config = dict(
    n_layer=11,
    d_mlp=384,
    positions='rope',
    qk_norm=False,
    tie_embeddings=False,
)
MLP neurons of a small language model. Each row is named by its layer, matrix (gate and up: input weights) and neuron, and shows model dimensions 208-303. Each number is 500 + 50 x the weight over its row's rms, rounded and kept within 0 to 999. Numbers have three digits each. A neuron's up and down rows have the sign that makes its largest values positive.
After each neuron's rows, "fires after" lists the tokens most often just before its 100 highest values on Wikipedia text that the model never trained on. A number after a token or word is its count.

L4.gate77:572485438527498441535557510504523474505517567437505495547577481430466418523474495439525461441442491455532471487549486492429486447482440550513516492517572484574563554471511481505453462514433530482413497480515533516482553471492537450482549550517490414523392554568417504573510491504475440467
L4.up77:483512463474566479514530523457469518550544535530438546515522441427451415513461477452622472519465567460486528570567502433525514496496472512509524449414493526565453544434480526543500548515474451543428536527586516535561508471456542519507517491527477504509430559439423484454563484485480520463
fires after: "." 32, "\n" 18, "==" 6, "===" 5, "-" 5, "," 5

L4.gate1:478533430414449507471493491582527487527484412470524503556571483508493529607549525490458432496479547550558539466491522504504453483505467553464499421459539567463543381513528457394522552483547579452459507567564407469589582561509542510459573503483425453480508441452616462558456481542567510496
L4.up1:531550578481498505448469504489522557498507451478513488549600480448563484591548513448504496461446516561430463481464479552589496470522541495471504459541436505602481490488425448473549445580504504343552460599454463539408573544519575395499508525510576470500627544563587530454437490490608456607
fires after: "\n" 90

L5.gate115:577583502422498489571500446487451501482535515478519391565501496466578501403485461597488540468519408521504471553498512442500575574495541525428629491510520495539460464505488354499520554593502547522500539495434504387500348516564558506466595504505423519523484514484516444469432538503558496530
L5.up115:592539436459555526498547414410414486459550448524565436472435501489578563562466457487486503462605584537575439553561526516488496501526483457465498509534547527440450483508577490516503459504475536653552415474467509450506461420463480524430529474520514386430479583524463505574542478447596518523
fires after: " he" 14, " she" 13, " has" 7, " and" 7, "gre" 5, " He" 4

L6.gate151:508491430484482375539563460417408452465438495491488416459518532535555480401496591534442556512473483431522475546496517513502554519403464466517452519506535482470475483445530534516424600389494503570570503499527518522494475511449519595549503428533524466534528501535513513576584494542536461461
L6.up151:553417533503517540495597567483519458463546544393452447486536524498520499513666483406528385490465429500510442554446516464528583489475533574503414471487580418506535511427532504506450431530542499607439512594478532551595463477456453493566434498486524455543534437468590485460490523544465482578
fires after: " C" 26, " D" 18, "c" 9, " st" 6, " G" 6, " T" 6

L6.gate111:507466510502495414393529462569466454519554522508535562536541480517547539442507519454436508455511563481454568472495523530552498455494522518527519507508522578509542441542614475426515447528538480426573471469475512480441578466515495569501515465508490478486493443540573542590527528509533433595
L6.up111:449478510447518507513529469492532501446488444531621499482528547550424411493488524489496513424464410533486454506518490562575519521452533466543554524558488466430532486423430501440524424513479452491510445461457406474448478552570500524495495473468499497613532468521437433571428529632453448533
fires after: " D" 21, " Y" 15, " A" 11, "N" 6, " No" 5, " N" 4

L6.gate357:439573451416569558468420502547538546426438538525464521410594384572510534407403485506422611439502468475592585588454500527565496515530511490464457388455478474458458546555504557483584517413523554507487483498550432508588465479533424612543409503459516455482470441479381547473519468488472411551
L6.up357:465397432463456432545560613504565599517615542538523594461545539506454479569528532504532587527491512522497492477487500505483424464523434484556536519538439534625443465547438527503467600497554494454419439494568523511433482451565479565454529520488550500509510537663416493618454497486517572451
fires after: " F" 25, " f" 14, " Sp" 10, " b" 7, "ft" 5

L6.gate119:511445558514512450517540366491494515424524518526545556481490464513464485418587459531530508478468528451411424550429492506464466539513563550510556462470420480469448441439450439460480515486512488529505487504465476420473463509516528535559484534467489375403466518654453597544459490557434407569
L6.up119:496440566497449465509473491472467474478514541600429528548470501585522546492516521429572517588463589405525447532478539521549453508519575484520504413505422416432413420476439503591525562446541554562471582520516470462476420447495524550561478515523533522456508541442520465475454450478503539533
fires after: "mp" 15, "e" 10, "ine" 9, " Republic" 7, "vi" 5, "ce" 5

L6.gate181:450549521468448485488503442543491438560385481486507513557477438455536494511515476472474537472569377505475447450461537443554466482426519631510522489370563483568474465496539424445511492505472581415491470453558486476472596569581486400529445525574592451447538382496504476479577551492508421476
L6.up181:607466487434504405529473549618538500523467557421516487525529504532471506459535456499473524451431390607523546493483489472395557521445567584474499493471418499560511509424498494504461454543439487556560525436463467418423487484501530413490434538462560441497491537529447416535407614452580465412
fires after: " N" 14, "iz" 12, "v" 11, "N" 7, "S" 7, "ra" 6

L6.gate127:423528470410482403455613515504508484567431486443516511532439522446445398403397541529454539506480422441481528415499499495561541429535512447516519475473489511541466459467520513446447511506460471434369506507507461500415475470471576482482447541495437438523502556591519497562564601400550520554
L6.up127:473477421465517475557547568468472481522485536543467540483446464436513484526396525566539518537510475475471415470446462531461422503530542565454527432430513425464461586497564511494521649489438440454539530522515442477513481553484569551506520562519469504557500524515507500531486548453444516512
fires after: "," 34, " was" 10, " is" 7, " " 5, " as" 4

L4.gate358:538485487593498460394533527500577433584507495491634516469475532521508511518490591533522561436433403489522459480540525553575445514520514437492539482440583462492562473521490499549436480514504484438464496502521471470460524523458443550483503464537502516537589507544542484566540494502428400562
L4.up358:531461452498438451542477446551491575616478521444482492479491533465510370494452569565530562468502512431521470431612466606525430516420548473548532513452539460542500499511423390508532504580457472527391520445501540556513490406428534499506434555521486457454527466500479491477587495381440505579
fires after: "'" 54, "," 6, " and" 6, "s" 4

L2.gate212:468505496514510447511460502516449516536521442465447527516447499541539534571452605544489440445396523438528551448498614481506518594508571585507479465503475441494402529458578406558458433482418472510480533501567504518420528402406522470503464429542565590482493567493578500510513440562421367556
L2.up212:605496433534551400513452462489536547438448510495502570511518440488498444510524551564589425567485408492436517541508449470521428434589512524502521506481578535494514530536463650462589507623547475590512478478457554498496521466553425525489476505476441517499456464556548523394540616534416558482
fires after: " " 20, " c" 16, " Ch" 8, " St" 6, " co" 6, " C" 5

L6.gate50:472483428458528396522490479581495489496575547553508566589500429476588542467527427423488531556574482464554585455494538569536487526455502489528481472549410484504415563530609517485429486534533418578481559533538507451474590514550518503481492578492541448422427508536440471594414529521479482495
L6.up50:560536473514483466535525479544456506473605532513496557502552539504541459469562432499489499523516516574466495516533468538414592567544419446533488473543575559493502521521464515483478457452538452507597623534466583496560453429486573497526571516478459447514479488450501480520543465497467475461
fires after: " " 90, " c" 8

L6.gate202:536540474479543519504561486595528506529484529497452523423570470522448416416474487554381591504527449522523645518423505585480480528501547457524535455531397515517481389562462510382451500538476514504479482531468510560578444405435483481501382454458469622514338424522482369511508492531570475464
L6.up202:580474481462522518475555482576439495516451448425622463519550436534470467500464475540533534529550502575484606459500480590494539614541507496503461518480462421561434508481446490521473468514471524479511551519535554483642592452528487600551521539520480530535559381514604514495499506426473452435
fires after: " f" 22, " F" 16, " h" 12, " C" 9, " tr" 7

L5.gate221:399516401433477419519531486423465523538517477551522440475543437445469493431590482428503453589532451461536513434468495453468561383537424573589549462385518506507397418456477488487514519490567497452495511519501500512465465489511551565538585492543493576474535423513507481401485607517538452479
L5.up221:500511493581437482478489435536495539598546478411533496480459536393466470557522491518551487496505498463499524546470483486544432459533507460581542430399495524556483541509414436487515470498521495481522499562543601469371505554491529498483553490524446560500553420536543484486487668535631436561
fires after: "'" 23, " Da" 13, " the" 10, "ri" 6, "s" 4, " " 4

L4.gate184:446454452517375454533531452516472557538534439539482446453520491542569519508469568502537514474531431388523518499507518575492477498440528476603573546421501513483516563415450577457430400527519515529391493552538449537467528468504465604598512483531471520562532536458441570534487542499423589474
L4.up184:604472461471545452466369514493458572574508487570420499472536432493473478469453531491552540569530409434657489446571477465464447528387463462487569465442507493481570544567476582522469423469385524472471469535519526511502476464522506485554501545505559503455504570450583462521460504507509464519
fires after: "\n" 46, "s" 7, "uck" 6, " the" 6, "\"" 5

L4.gate210:522497544489515493418436423469486478608375550495477446494518509442530430596511490491491472434525557455545543453496513458577480570599551488440516468488552501511500464449477465545585427466509566424467551490425556453449604510448443490523498461466495443537472499493502443536488494504507506533
L4.up210:518511496536553445339566476529547520527489560469506494493502516482545534597470575490530517481414575500503514505526550517507483542586614412481462534455462492574487468517486498557525490512521512595477473490480577459558526629527513440513403423504476515459563501531534462591534481606567575528
fires after: "\n" 50, " =" 41

L6.gate297:505458447566484542475501483575494442529402523530523536493503608553529454340500585518546524560501484542527505476486531543495472437551474370578449479477438463465456456383503642452491479501534446445472538483441493457461531479436508513553516449431460473543474481524575540481542460525451339444
L6.up297:571484437529440548469435491571502431592437542529502531517445520590504415459484442448552510512578492434449487498513499507482508457578470512570526475491447469521557517516444561479470528492485494511471560487469533466496513443496543463556540525537464429491410441525544482475485482528532375537
fires after: " Y" 29, "w" 11, " On" 10, "Y" 8, " w" 6

L4.gate296:526492412527543475415518515493498470508535482528486531438491466523480566434476521482430492485459411479574488519515545559533553524457520532555572569472443453433427467438476483536516517447591420514444475576472562496477547456418496577498512483499433447491513527506551522491506564492480508498
L4.up296:461524478542461509552513501494490557465499428465505526568481476527460501498502536547491436415460452423503551547447476501483473506460625489500555504410442515494415511448493485465443456398503488434560499525547534451505518545543461526567453484529436522503532506524564455531501383534516487468
fires after: "\n" 98

L5.gate206:523501503499476518438556544564435513514475457465590432494514463515481441579480514514443401459452421545527515494481513466520441430470549411556488479511470469522540473550467439451467458506554447448486444476481492459408461541491567420463507499538493548478443603549474472553506549433526480598
L5.up206:600548460513494532405570428558449537518523534533483482411511477480513422491510401559489424452496419612556486494501457454515418487521505457518526577454609440527525543596457525462533518529525468533508406513467532476554478482480604602460473508496481571556460492509525461498577549533425540547
fires after: "." 19, " of" 15, " and" 7, "-" 7, " to" 6, "s" 5

L5.gate335:454505485403532404528492457495543571463569488504483537522489456550520534449493470493417540507525557515539495510383536487480470465490520491419457538460447472425444509510548519481514556529541434566457466553463492454444510553511440533514527505537489420460570511489500435433489586393493612360
L5.up335:489492393477428472524583501542488537418575509514415488520502472454488476424440438521447538569526540433538469536502517443401481554509493435447544465466557523522445536458534449425520544584519504585420487510566504484520510532524464577530569509540450408540471460443521398485499532464472501443
fires after: " |" 43, " –" 18, " " 5, "il" 4

L6.gate114:475460424479461469478557422384541542544485459539506490446581540533502463507486538490474546501600483516533517523518498571482577527510542551421576515458404499536474435546454476514449563426497598500497400446534547541485442475470456604497482491432462485474516449525512532431556433487564503522
L6.up114:504440491547524484487515510468515544587507521523422571477552440424489498537552438477516389511474571421542508553460524560462488468489606552509478489471514504444527523520538452456586457505492524443419562529566505524486525445617518588559402575438467602505473448449560511582427517536377527496
fires after: " st" 15, " C" 12, " c" 10, " G" 9, "red" 8, " sign" 8

L4.gate45:486518378446445488448494538484395550524493529463453541539533577489493487365495589416508487468501510518554443513457541488401569472518527382441586600501490465506483396476460549526461486535510533549439507434479476545555503469450474480502550425565518505471441441429544454419508512412426484539
L4.up45:506473502410528515407413588580447534593604503497538530580511542517520454581495463485534409497453486479542516548507551450575442412500458425447530374512510552487560442442530518538436537435456527501437562531396476480561511501518447508587490534550429439431428506474513421479472579392478600571
fires after: " the" 29, "." 17, "s" 7, "\n" 5, " F" 5

L4.gate216:421603532459534516380569508550585558507525478506473479546489490454514418406517538511453547468450435534511556411484513464516496474560426518439506590531598533528467457551442471601589415542529526476565507508480502488471508458458423495516491540483554500493464481518492520530469414509481515489
L4.up216:450463502527473545451378521486476534499516508431567509514459493489534610454523522516496523521563542449517460502517513445457438501431476501435450542520465553428515511521447636506476519487512566543504602456450450496580522474498404461465458522560592514498428448502539453448475454456438453502
fires after: " con" 14, " mi" 12, "d" 12, "in" 8, "-" 7

L2.gate131:543486455427579527515539509515513589507483582562506538500500524508485479524413464462525494593539554501518387498579493459521439542530480467481458484568374437543475449562518455516507545528492536520480498473559516415537487487465440488514516563476468421433480485449452430513524524542600477527
L2.up131:496565479472557442509498465509475503520384431497462496505462508542586398463513522474486445492492429520498515448534502511476555438459461425498507503484479471533491483496463466460581529450553622447447476504500499511455546613564399573436458520527546548478465404503444465574401513431465513449
fires after: " be" 28, "re" 27, "un" 7, " Total" 4

L6.gate200:477519497455520510488488491553453523428433604465443581494589491478595522367493458529491523529537535556527555499449544508518420531450486443457474475429521521535529462453486497559518513500559510537460539505533536430530524475548412617587460579445555529416463552479401521486521438494474405544
L6.up200:517522509478474569516581499623538541513410462517459446487439571478485488496457544523442492480523578503454621451470491462462509428474513476494430476565518430502544471520506477496500506544497549578461417482482474588489454477487580377485510521470545421540372453568516428438482461588462437433
fires after: " F" 17, " c" 14, " p" 10, " sp" 10, " f" 10, " C" 6

L4.gate39:453548469516451561522470472504493466454590558473498475559548558441392508432478603514475430523523408515522495457453494496429505545468510454580526529454526499486426485458431472464471483524580480432477482561512438503468520480415462501462492474468492459591503560426508535452485461423449531430
L4.up39:508429464398522465359515573577534575585505558433493592481502423480514478524508525540521509478452476433515400534508493469511482501456524528484485499502504520559572543471519486443507449508526360426489477531605557539543476458510456565547445497552475480452570452531573547389535495447484471519
fires after: "\n" 52, "." 32

L4.gate229:440468473509550438444436571412436517501482533498459462484544501491468520540494460563471444500458538678475486513495522440486566505519485517507537501560465552520446474452496494507595519407481435519400642479458430514430520471409500411503439422471483595555578533484562509498490475602475479516
L4.up229:496426556546537489575412514484510555510437490491495460491532589441542521467491442570487526499477445557502462576473479464427521555454606475543503556562457492582483505435382475495452537582525404547481541557498451572543448421468503458526446493512456590522443463560584492437520513502540532557
fires after: " " 25, " C" 13, "le" 6, "in" 5, " c" 4

L2.gate165:420495519564498517559523541457610458518551527505454534456435438587459504466473499406533422497452436480501597510501503519504584416471561528435529453481482516494540438507471595553485418535575453487448534518468528467569511460579462564570465473521456511542533414503569479410494511477440443527
L2.up165:494521439509456561519578508512477483509437468495410502598454493516571416542454368512542441515486525529481540427545560492429487598503461450481479461527428510528394442493542506537500564467480460483498531484522446408517520528526389547586427567548427461495423543483454476432463507518483515531
fires after: "ce" 14, "qua" 12, "I" 9, " creat" 7, "S" 6, "e" 6

L6.gate229:503431569419555402528526494444618556469559560406491540481519454471598485490523500527457469446544453539537503555485514438461510564622478387512546434501454498404536482518502490466489570500559499488389525461422486484458529534471477434566482519479464508429535426481478580413372477495502505474
L6.up229:485495523499524477552485522525553548479441557469460521475594502452486507503498608443526493417528458532541409448476480512486387420480580570581519326508495469602475391453449409551483540509463516474545418549541489526426478541576509454421470407463425461458516611411416458516474492497532553503
fires after: " st" 22, " " 18, " C" 17, "ri" 5, " per" 5, "ad" 4

L6.gate249:531535490527626577525550527516547474492463512454537529510503500529516500452598455468559490549471441455496546541540507515432530517449451535491494497511569490527514354399501504448438468400538492542465534600545426498531626459415505502592491497433438420523452515451562428521551538514608389538
L6.up249:504521505486456508494549469485496581394500590522494483465447520508463524467405461595511420533462457392495538483495525433540500496534441487575478477480569568493552489403598591471542472472508448457400490464437527509533529511514502448611551592494513455530514517617460512499534595482551430519
fires after: " h" 26, " Ho" 23, " H" 16, "H" 6, " On" 6, "w" 6

L6.gate48:505429479568543484512542409447504512440488489424505475574598574427470476492435547560479519387405584561474504473436488507481529523521501511565414439509535429546445500493492442498461571505451423471499513489429354546510534454519595507546516488420438507538508562491475468509501479490411478502
L6.up48:470468504574435489515579491530526521482490563484503503513452397619536512448527508511464576498433484449470544556470506429397459430578572462536547463544577611542525571544505506490487452659444431495480539563530481474516478587474570436437507483555355523513457500463506501458487457477510435537
fires after: "'" 36, " on" 10, " (" 7, " " 5, " the" 5

L6.gate327:512503544549505559563500510459579609503441407474496432461422499562518510485514455526543481534518510545548486423514547495470444462454590412497473481554510506483481505492554465508526418486453428384539531478506363518425428541475589468483562511554496501514473495491551568515444483548558472537
L6.up327:518486513525409556473548425477544556526478463465460445465501526489500528544605506388516469449484560456518513499546491537528545496436546480508438477605594496410548540525444474522520468518514540520552452471528514444412483490501549517417477453492486452546523450532477514449575534521551581432
fires after: "z" 21, "in" 10, "ro" 6, "w" 5, " Ni" 5, " O" 4

L6.gate18:509474478545565469423484428433509443556478471511473478504506585467426615460441447531500493460580497396536525441505536487490405624418436509416572559448566556449562517499536532581491537510468423512530530493394464518505544505467517455527521502513485521576388478486438485549470449464618456554
L6.up18:516483515435512463552448445530499451431473511430477522468529426535452408546428553396467499430512475521437479518534479539504491464561539519394580534455530456492491480579470471424561540538474463399516540456488586517596470455461426602511510499481495469477584492468567395576493498601471401539
fires after: " pro" 40, " Pa" 16, " Pro" 11, " ex" 6, "s" 4

L5.gate76:546526494439449526491550513482562422505428602534434486440592599448518467434499489573509428435533405518592513505510507537508429497474445463468549554557526437478484478419535523366556520539516534464453398512469478541539532486418481511465506469397457482566499456462489472475554595506526512441
L5.up76:543503496501465494454471515533470444498485616466478491440593532378518481579473485492549449418559453467535525521500447478477445515512602576506509582531558444466493455456506475431498462551436527546465579476536484575470567524477471524477603491384484506627470445455491547455531444483581490422
fires after: "\n" 48, " Party" 5

L4.gate362:512531439420517464475526470460570471501454593543491525425629584457538492502465485528466376420523454476510515528508512586513447439455461503547514575544531530482516423411525538350514451530466600439445389465442534524469543555465443430488516476457532491517482503546511532546537563408470507538
L4.up362:543513497402521563521506498511434486498524672540437520460614510454581477468463490526568469440506489494489491550517397554510480470524540502490555475525560536534472509501520583458521448517459480430578447465477541557528559511536453452501530531324498501604494535555496496499521474509503488521
fires after: "." 59, " U" 8, ")." 4

L6.gate214:463545526528548452510485494500489465522519552618534534510496497502624506426511458465505486495539501481500477509352544515519442525424508440394557515448482508435517461564542517460564469458463518504527536459478542460443560586503477478589488498511562556501466511512465496597366456444538439543
L6.up214:600433485522497477537418489491557566559528471482543532509543549503525506456532468582533512547548432500540555593485489484533435522523507470493525567480467472507505480488432571514490451540524446483475538531382507426494534512466464594523566528492441522529565491510418445525487531546462440474
fires after: " F" 44, "f" 23, " f" 6, "cu" 6, "re" 5, "me" 4

L6.gate177:419537467476591506426581518418475455469476565416561594415526496549561614379500513636443570444427490506473520453502544609563564608420546521475373478486494425491544484480556506516533506532524554457566511498524511522524582505578518574449490422460492511508512566541549481496490444463466529519
L6.up177:532376415398379486557402411366478513586528507408596557484525465540544513561498535457497605570535548490587445562473521452531586581520566541573569560522559517482504501513522454491442424492492516514492508480488471481529553519515390447490523555455520429463558572460518410464466499506515420517
fires after: "est" 16, " C" 12, " F" 9, " f" 8, " p" 8, " sp" 7

L2.gate188:545527424598512436563493500436471560542388476508469441443522498531481517414537511525512514506446537476543436508518491504492533538534517495597547535436492420521488529402563536387513501456404522612427438475505528530492496459539457513440510430490381541534498452511496494467552490509396521470
L2.up188:628510423630615455431352495488433521476469483476476503426484518477578514454478603479550544488514498506532514498485491572542540461576486595610548522541523432434523523532539482481529488475465386484442461465585530520433566480503441528520553496479463613511425498471571438492535489570397470521
fires after: "s" 26, " Mar" 7, " collect" 7, "al" 6, "c" 5

L4.gate370:582524564476597470428503494501444478545423483586520507539535488446396465478540522488463536502529453508616585514531536500452460449500517490413525572472515429538466506389451527542526518586523483390492560574467467510491559506504526434547452522495489482499438443499487424542414502480490452523
L4.up370:496437430458540586544565469458478498524512576488495510543465418555553515634530536525552470434561479495574540565608545582550453497507480487514486533490445569544433539498529492496552558390540477518526491461527389450522497416473498415610545407513491492485485531574460468442514636450362542505
fires after: "." 52, "," 7, "s" 4, " The" 4

L6.gate1:447573494509546461507449418496476494500460612508516561497528518445521465451491456404541463443433544463566538480485542433530401517459458417491437505598515461463470511480540521529506435462498480492508500499524488463454656550535458480548501481460530440470448562431451498463456393497558386526
L6.up1:531508488458519523589529559474511499551476563415506493599605562523444472480566473527417558433520414522510488526488491468418553494547527518455485422421567536529470472549526498458412443420612489466534471429422440534513544496498529470473478476484523525432471567505514529489514456519532602466
fires after: "p" 26, "f" 15, " so" 10, " ex" 9, " f" 6

L6.gate61:504456518567499484508524557510527462514500461516511492390493512497474510432449544531451598503417472569546623508356536587565472448463480449442489507575392521495524445486515594470411442385490587488508468519476443462521519533459457518533494424509535646464533528617543560456558463565488489451
L6.up61:501619466496401427443485549468462564494463605455399466513476521463562566514454478513540510562495536532463524476479489567520540524474457483534534437454424622474513481469518594465480465439509517583543487473518536482582486429524550529470523488521492577550508528491529498440472463520456450557
fires after: "mp" 13, " p" 13, " f" 9, "pp" 8, " P" 8, " F" 6

L6.gate203:491461457498574516486594522444606516406438555467480517432548516537552466425590545573483590549533571458497569534550502491532536583485531446464520512460429532526521492464477488543480441499433506534482491559527526502547510478456552498609477480444489534552462439521460429503479376467467434572
L6.up203:492481461511476473526493489472525508561517480434535480461432499485557481441466545429455439438442517506572475497480510547501585516448554467437503456388488487529515449488523421508580551507467546583433545411513485482482557471465539535520411528474483474479456489451508479516500429495512553554
fires after: " c" 30, " p" 12, "," 11, " C" 9, " f" 6, " K" 5

L5.gate29:461498430547466473434509481507495591568567401496483560519527545461494452572521517555475558514575524476538500489478545465451579512442475468538508424518542608606539491495508433502508530580460419535494493562468580391554545436549524414459498502528552612478486546485426469495467531473463504533
L5.up29:599540495463509553533458568498540499559537565472519536506592528451566453581467472471534523589623508507564417467479467486504475512488575551513501471483472506579549496519492492441513458457549474563417396542480502547450575616521363494517551596481455522452449518500495423505571511388543545535
fires after: " be" 31, " re" 15, " con" 8, " Re" 6, "la" 6, " |" 4

L6.gate197:398543482445511442485497489545525429565471538447542445441480429429521586430535474493472549551552516529502458523464523526564486508418508517416463487505539565529537494552579488418491533415579464519487538435469451519503536550497556517522452456494487587509412600465433398563465490477523558433
L6.up197:479514411487544451468586411488484542592483579479482531530556560536594492493394546523494571491512432538494504422594524537453511586515482461509500544416552422463530476593535482530547492482448398475531468455499578497513521451593613551549545515406543384449533603491521512566539581482512522422
fires after: " w" 32, " p" 16, "d" 10

L6.gate370:453437454462370501438531464468580544588599471418630505488538521477470563499485496517504473422447496609471547553379506453469506457541445482532470418540539573540532477520520532497434571502564524536447468516463393534501578448546540464591588474513503429451490523557545550485579606410485540515
L6.up370:576469541584401504500537471486502415574524494499403489440552456550582515510548511481501572506557579483498488476506461358398544500507499483522506543499508513403529479484445473450449518570451532497450513437408535517427485475507388497517487538448469495523473462535520513463497503445402359495
fires after: " −" 20, " (" 17, " W" 6, "−" 5, " T" 5, " " 5

L2.gate193:480525555603475447467465499499543519502529441463522528467503430614429540325550517496545447485491497462517453471459496597504522366615542486558505538485489429560470476417515547526508517532426486537488467526409588535443513535486606407479494450516604547560527447637490497481497480572537464422
L2.up193:499521482646448402502513515496499486447498483424471557515532532493428528453503502455504530555501444442513452473573513487508439492460591444562561491511458524624419469461408502519480405504456546542533511625518490510493512493506625416512505490520492442509443548528576527486506593539549467560
fires after: "ri" 22, " Da" 12, "gh" 10, " home" 7, "le" 7

L6.gate54:510478479476537450430495495488500530403519551547492582534586462530424497438512498573451577476510476606534545510420513573469527603453411442450562442466495595552498552542445540421510496504611414546518481527463424486506495391570523512546519469389471498465476508424430557489508453505497514505
L6.up54:427426580461511388523500522483438523588538483410536507462478605553482507570490590488425526474471467573494479558560505513464506576576456419537442583542488522463555490457572503510455402554510386483506559453527485532435531558473467466485498515484510543538530513471462440475518469450495436547
fires after: " in" 32, " In" 14, "In" 14, " un" 9, " su" 9

L6.gate376:497503533549462480452469408515507338479444433498517436580473571541597494442460548421488555495474451523466520478491520513549406503494475395544484487523464593487548464491527605565456509510497542432494581520511596427452499500445531522584538426507447521471413528537483561600541467495577402548
L6.up376:474435527506537555512396590448552482430509496453448502463499477482487480575469409489527531462520434523512478619464540464524472496568500473551440408549543437413509618529621469532543550473585431563517490509499585504564497545448454467494410491527509552550526540464407433519526388666601576467
fires after: " " 53, " O" 5, "s" 5, " out" 5

L2.gate184:509482456573524494441475490528447561555488509520483523468540472565553468423445542457466540589494451471501498502463512557531626506549481441479609484450557506526583537549427501471540567502537505410442444494430590541459515414546537494538545541505424488526470475519471509560486425534522426593
L2.up184:496554459379486402475500454493454508550539480525513503517547482522515471412465590485502521605486529408515472471443454443566581539559543456458582513425447483510545541536473481495480533572528530436407441429429593562456462430515463478521591555502503464543447550456471460563450557578520487588
fires after: " " 25, "ef" 10, " Pro" 10, " pro" 7, "wi" 6, " the" 4

L2.gate245:496517501462510524432464496495540505452537557490486550550470513430541389536505510538542530493509525560560563521486561484607420464412430482525581513569530521482503497478518492538489438524495383559390475510470543503489519538392527534502499517501508497461448493459565454503519639501470471517
L2.up245:544500595580485499483567564523486503463538492537431622468524516517599530554588553452575495601469580448542525529463487594545478400483500578500512491539563494635483510471393480433512463558510518486460485575539433490576496441516489467562588483463494507518403465576592512402477502469587546573
fires after: " re" 34, "l" 7, " Ha" 6, " be" 6, "\n" 5, "ha" 5

L6.gate228:497477578436530550461544501489501536466497553533528487490533491517473473457509577528496552375523419504532504500376558506423442502482514403449489445435524616518481496585454524434412558488483541468527497562548493476489519454476440505461494436449519548417470506443492456511519477508501498473
L6.up228:494582476489506500440479378586500491445445530555532523511459497560488475536532513467516510477553455490473523477541475496489435484467457553531433416511532526504395439461516397514519479577500507568455472569478457531547507500597467444540518571476476493450447526529508514541390440429493541457
fires after: " f" 20, " F" 9, " p" 6, "f" 5, " ma" 5, " Sp" 5

L6.gate149:425530394553441472494588488466477526532528560492545509447468462510535465401505525509467523457588506476612543394472545535480463513404543378503520645503465525491522517518465550543503493478512485551454540441482440513476499478520593486487578543495562512450536596431565485527419553509469563467
L6.up149:530538537471424482479541459504485444541501540384445563518486532512654405548589499469522492500547518539491532585492483549418368478574452427490515416492497497552564520520468554551499561458478455567435443508490551549494425426498563478532543526430485517427485489403500607479549477467432517463
fires after: " " 25, " c" 20, "c" 12, "re" 9, " st" 7, "ten" 6

L6.gate188:484452441429574383512589571450579482535529528459557544530532576471491453437485486581440508426446429576493463498500529526451517517502446436452593477490562447480569466493537553520463449511531536457511509499472457489544483456432543525530477445490456434421457518563520490584503553507459407552
L6.up188:543410521469523483539437550628454515444547443482537604494434494498452566500498566545554584497416579486580435538488472564429541575449581494450496323412544520442510487497469520631506505518405440476576544476560531522459417492519441498433425429531425496455528415472496413494559499473436482500
fires after: " " 40, " (" 17, " the" 7

L5.gate318:560462523553528450416409529465529521545550509547551507550491498393553476501483446504536400406454426494449433516485552507564457502556439463487528487540459495438514455498529552529535446487456500467411519529514543502395540510521465513603538548534489404429524535473475495507504483488582455535
L5.up318:532584570495521559468485424492536435456490516502551497539492538514406566540512456461527533463451504507507546492498470546542550541571480526483508469443527503545575551501469506524504482471486558492540485538465546521529557479502500489614587435446449447509589510519474447468466482502450438527
fires after: "," 41, "." 26, " where" 9

L5.gate12:500516473485521470486534480442478501543512421439539513488529555540418544606579504507502466473474399529570552501499525522510541522433514466496481498476530533411490415381493615498580380449501485490546362537559568444452469526546466588552393564490512623433480425524556563396420610508486508502
L5.up12:402392474461566523536562442476572456554449386446590514549496549528437489569524542502525488457439569578543552393571502455480465490527514455448507545467579476513562434572491471567500421431503518583449514502436526469503603489500513504568483493515423548513440508475438415489545485371491507481
fires after: " " 21, " re" 15, "b" 7, "qua" 7, " the" 6, "e" 5

L4.gate97:497459428486506477431432541483526466577435541428545519454505473560488531511472546458479503472489490449471514543463489480499503522525545539514511427426454537410504484553553505509527438453553523501423472466489466529559497474491462469499530481524505534519487527366534541620483416494532475448
L4.up97:486462460462520521483502489538575426520509582555448506532526449498405551466571503470495414473452519525529464450489526537553551537423485606442524478468521574501462509499478513539491541433468406400587455611560489471563537582479625497600408431492447484509513492470525542460423493488519483496
fires after: "\n" 32, "." 18, " provide" 8, " dis" 5, " use" 5, "ne" 5

L2.gate361:539475449561444456432503472570474447493541504487500445571479440604503453470444570439445529547478529449544568482485538505487554407480523503475433391493497602497467408444470548525425445415492490494530496545426469495412458518441594454550460447538619518495448526623500605512475560509559457510
L2.up361:424575605507484475451556511571470427551562451443547495535531459517554487538433461513575475474543444569486510453547487489582524416537471460535491433529447598532474559516547460504533528411611538543484480461569502520430416489460384453504447504512561497569434496515504530526543504447602484435
fires after: " " 55, "j" 10, " G" 6